config.yaml
num_hidden_layers: 8
hidden_size: 384
hidden_act: "tanh_gelu"
positions: "learned"
parallel_block: false
beta1: 0.9
warmup_steps: 598
schedule: "wsd"
final_lr_fraction: 0.0
max_seq_len: 1024
MLP neurons of a small language model. Each row is named by its layer, matrix (up: input weights) and neuron, and shows model dimensions 32-95. Each number is 200 + 30 x the weight over its row's rms, rounded and kept within 0 to 999.
After each neuron's rows, "fires on" lists the tokens most often at its 100 highest values on Wikipedia text that the model never trained on; "fires after" lists the tokens most often just before its 100 highest values on Wikipedia text that the model never trained on. A number after a token or word is its count.

L5.up1412,207,163,181,183,202,199,219,203,233,189,181,174,214,187,238,196,221,194,188,193,207,186,186,270,241,167,215,249,163,245,208,195,273,218,178,211,199,231,214,166,219,215,202,163,198,173,233,207,195,184,205,221,190,205,193,202,183,121,271,236,200,194,246,273
fires on: "cent" 19, "ate" 16, "ur" 15, "ic" 8
fires after: " " 20, " M" 15, "id" 11, " C" 8

L5.up1319,231,184,180,205,222,241,203,206,166,181,166,195,232,212,184,192,162,215,198,231,208,211,211,208,217,147,150,204,188,224,211,216,174,161,248,159,173,166,194,181,202,209,222,232,211,218,183,246,225,173,223,254,216,209,220,223,223,184,217,194,200,185,211,133
fires on: "an" 22, "il" 12, "way" 9, "y" 7, "ad" 7
fires after: " " 24, " me" 16, " Ra" 7, " Me" 5, " pre" 5

L5.up839,185,226,252,208,203,226,229,232,208,210,183,168,157,232,215,158,256,184,165,251,193,216,210,196,170,202,221,179,195,216,219,177,191,198,172,180,184,216,283,186,224,201,234,217,233,241,234,240,171,164,253,182,202,247,162,141,211,175,156,204,213,197,188,168
fires on: "us" 19, "mp" 16, "ct" 13, "an" 11, "ot" 5, "e" 4
fires after: " C" 29, " E" 12, " " 9, " c" 6, "tra" 6, " V" 5

L5.up1436,180,178,159,189,214,224,229,196,192,231,196,151,172,199,222,208,169,172,199,208,235,149,207,204,220,233,209,249,246,261,212,170,259,215,190,166,167,202,169,197,193,195,217,158,236,205,194,157,133,215,258,191,169,188,198,182,282,139,197,201,212,222,161,160
fires on: "cent" 16, "o" 11, "ent" 11, "age" 11, "l" 9
fires after: " " 42, " An" 8, " an" 6, " C" 5, "s" 5

L5.up1044,185,188,214,208,168,216,194,138,237,226,181,178,155,176,153,176,232,207,238,151,198,159,231,190,192,201,221,252,187,193,228,158,195,168,171,226,166,210,181,191,209,224,198,257,197,209,209,209,236,162,181,188,275,174,175,218,205,188,163,201,232,206,192,216
fires on: "s" 74, "ki" 9, "di" 5
fires after: "s" 86, "us" 4, "es" 4

L5.up403,238,218,244,214,157,269,208,194,154,197,152,201,236,225,192,194,172,214,183,208,193,206,195,190,175,224,193,193,197,204,214,179,191,198,148,192,156,167,214,198,170,192,185,273,169,213,255,219,181,189,207,239,229,180,211,245,146,181,200,164,196,171,227,180
fires on: "ar" 24, "el" 13, "f" 12, "s" 11, "w" 7, "and" 6
fires after: "s" 21, "us" 11, "u" 6, "e" 4, " Sa" 4, "sa" 4

L5.up770,171,216,229,216,185,175,231,171,268,208,154,188,246,216,140,197,247,204,214,219,219,224,222,213,228,152,200,185,211,148,197,190,193,242,242,180,183,134,152,205,215,206,263,191,201,202,214,217,190,161,198,210,223,171,191,173,213,169,141,273,191,207,192,259
fires on: "d" 32, "ge" 11, " not" 8, "der" 7, "ch" 5
fires after: " to" 15, " mi" 11, " mo" 7, " me" 7, "ho" 7, " pro" 6

L5.up1531,186,232,226,187,164,198,221,170,235,180,209,237,189,223,213,236,190,190,202,211,225,197,220,199,204,231,224,278,212,185,176,231,179,223,171,163,181,228,265,199,186,213,216,241,244,218,231,216,217,165,205,179,238,246,221,257,222,216,162,250,184,157,177,256
fires on: "s" 23, "st" 18, "r" 13, "und" 7
fires after: "s" 31, " Su" 8, " S" 8, " J" 8, "an" 5, "er" 4

L5.up456,209,188,214,206,226,268,200,217,226,230,185,202,197,246,171,237,182,213,221,210,231,203,207,197,218,200,243,156,230,193,191,210,214,231,185,201,209,176,203,210,235,174,242,219,193,179,216,229,149,214,210,236,258,200,119,201,210,169,200,181,177,179,220,208
fires on: "re" 37, "ke" 8, " vote" 7, "ion" 5, "and" 4
fires after: " the" 14, " The" 13, " Ta" 10, "The" 9, "ea" 5, "ous" 5

L5.up678,218,198,238,171,193,260,216,186,233,265,206,233,180,142,180,186,236,233,194,183,156,164,199,164,183,228,166,251,247,154,207,223,196,189,198,183,150,188,159,190,160,231,233,188,197,205,209,151,197,164,216,213,194,220,153,241,271,202,202,209,209,222,193,173
fires on: "u" 28, "us" 13, "ch" 7, "ious" 5, "s" 5
fires after: "s" 39, "man" 9, "us" 8, "g" 5, "ze" 4

L5.up935,239,239,181,273,195,174,236,173,221,232,195,221,269,202,182,251,225,196,185,215,188,217,162,217,228,155,192,211,241,185,205,220,133,212,269,257,169,158,131,185,177,207,229,205,215,239,188,230,189,195,175,238,256,196,171,195,195,201,261,220,174,156,219,245
fires on: "p" 25, "g" 13, "s" 12, "ch" 10, "st" 6, "ce" 6
fires after: "re" 18, "s" 17, " re" 13, "b" 9, " be" 8, " Re" 8

L5.up722,201,168,263,205,151,217,193,201,220,227,227,207,225,225,227,197,210,160,240,205,179,202,178,203,217,202,157,222,207,156,196,191,200,189,153,253,163,167,144,179,232,243,205,201,181,178,215,264,190,201,222,195,280,227,187,158,205,227,197,277,176,173,278,213
fires on: "fer" 22, "ce" 13, "ti" 9, "le" 6, "te" 6, "gre" 5
fires after: " re" 28, "re" 14, " Re" 11, " pro" 6, "s" 5

L5.up1111,175,173,262,233,214,246,244,140,182,201,192,186,181,258,150,220,159,207,171,170,222,234,219,185,189,188,173,175,252,194,200,178,174,148,144,180,170,220,162,201,216,197,192,195,218,247,203,195,229,116,168,237,195,197,185,175,223,226,193,194,153,208,164,199
fires on: "'" 26, "s" 24, "tic" 12, " His" 12, " his" 4, "ric" 4
fires after: "'" 21, "s" 20, "." 12, "ma" 6

L5.up106,201,238,208,192,222,160,201,156,197,215,233,238,203,235,222,174,266,216,207,183,241,188,203,197,227,195,254,188,213,211,257,134,244,208,209,181,222,221,208,220,233,204,185,192,151,147,203,179,203,221,150,211,177,243,211,164,195,154,227,167,212,251,173,209
fires on: "u" 24, "ru" 12, "and" 8, "g" 7, "r" 6, "ud" 5
fires after: " st" 38, "it" 25, "ist" 6, "li" 5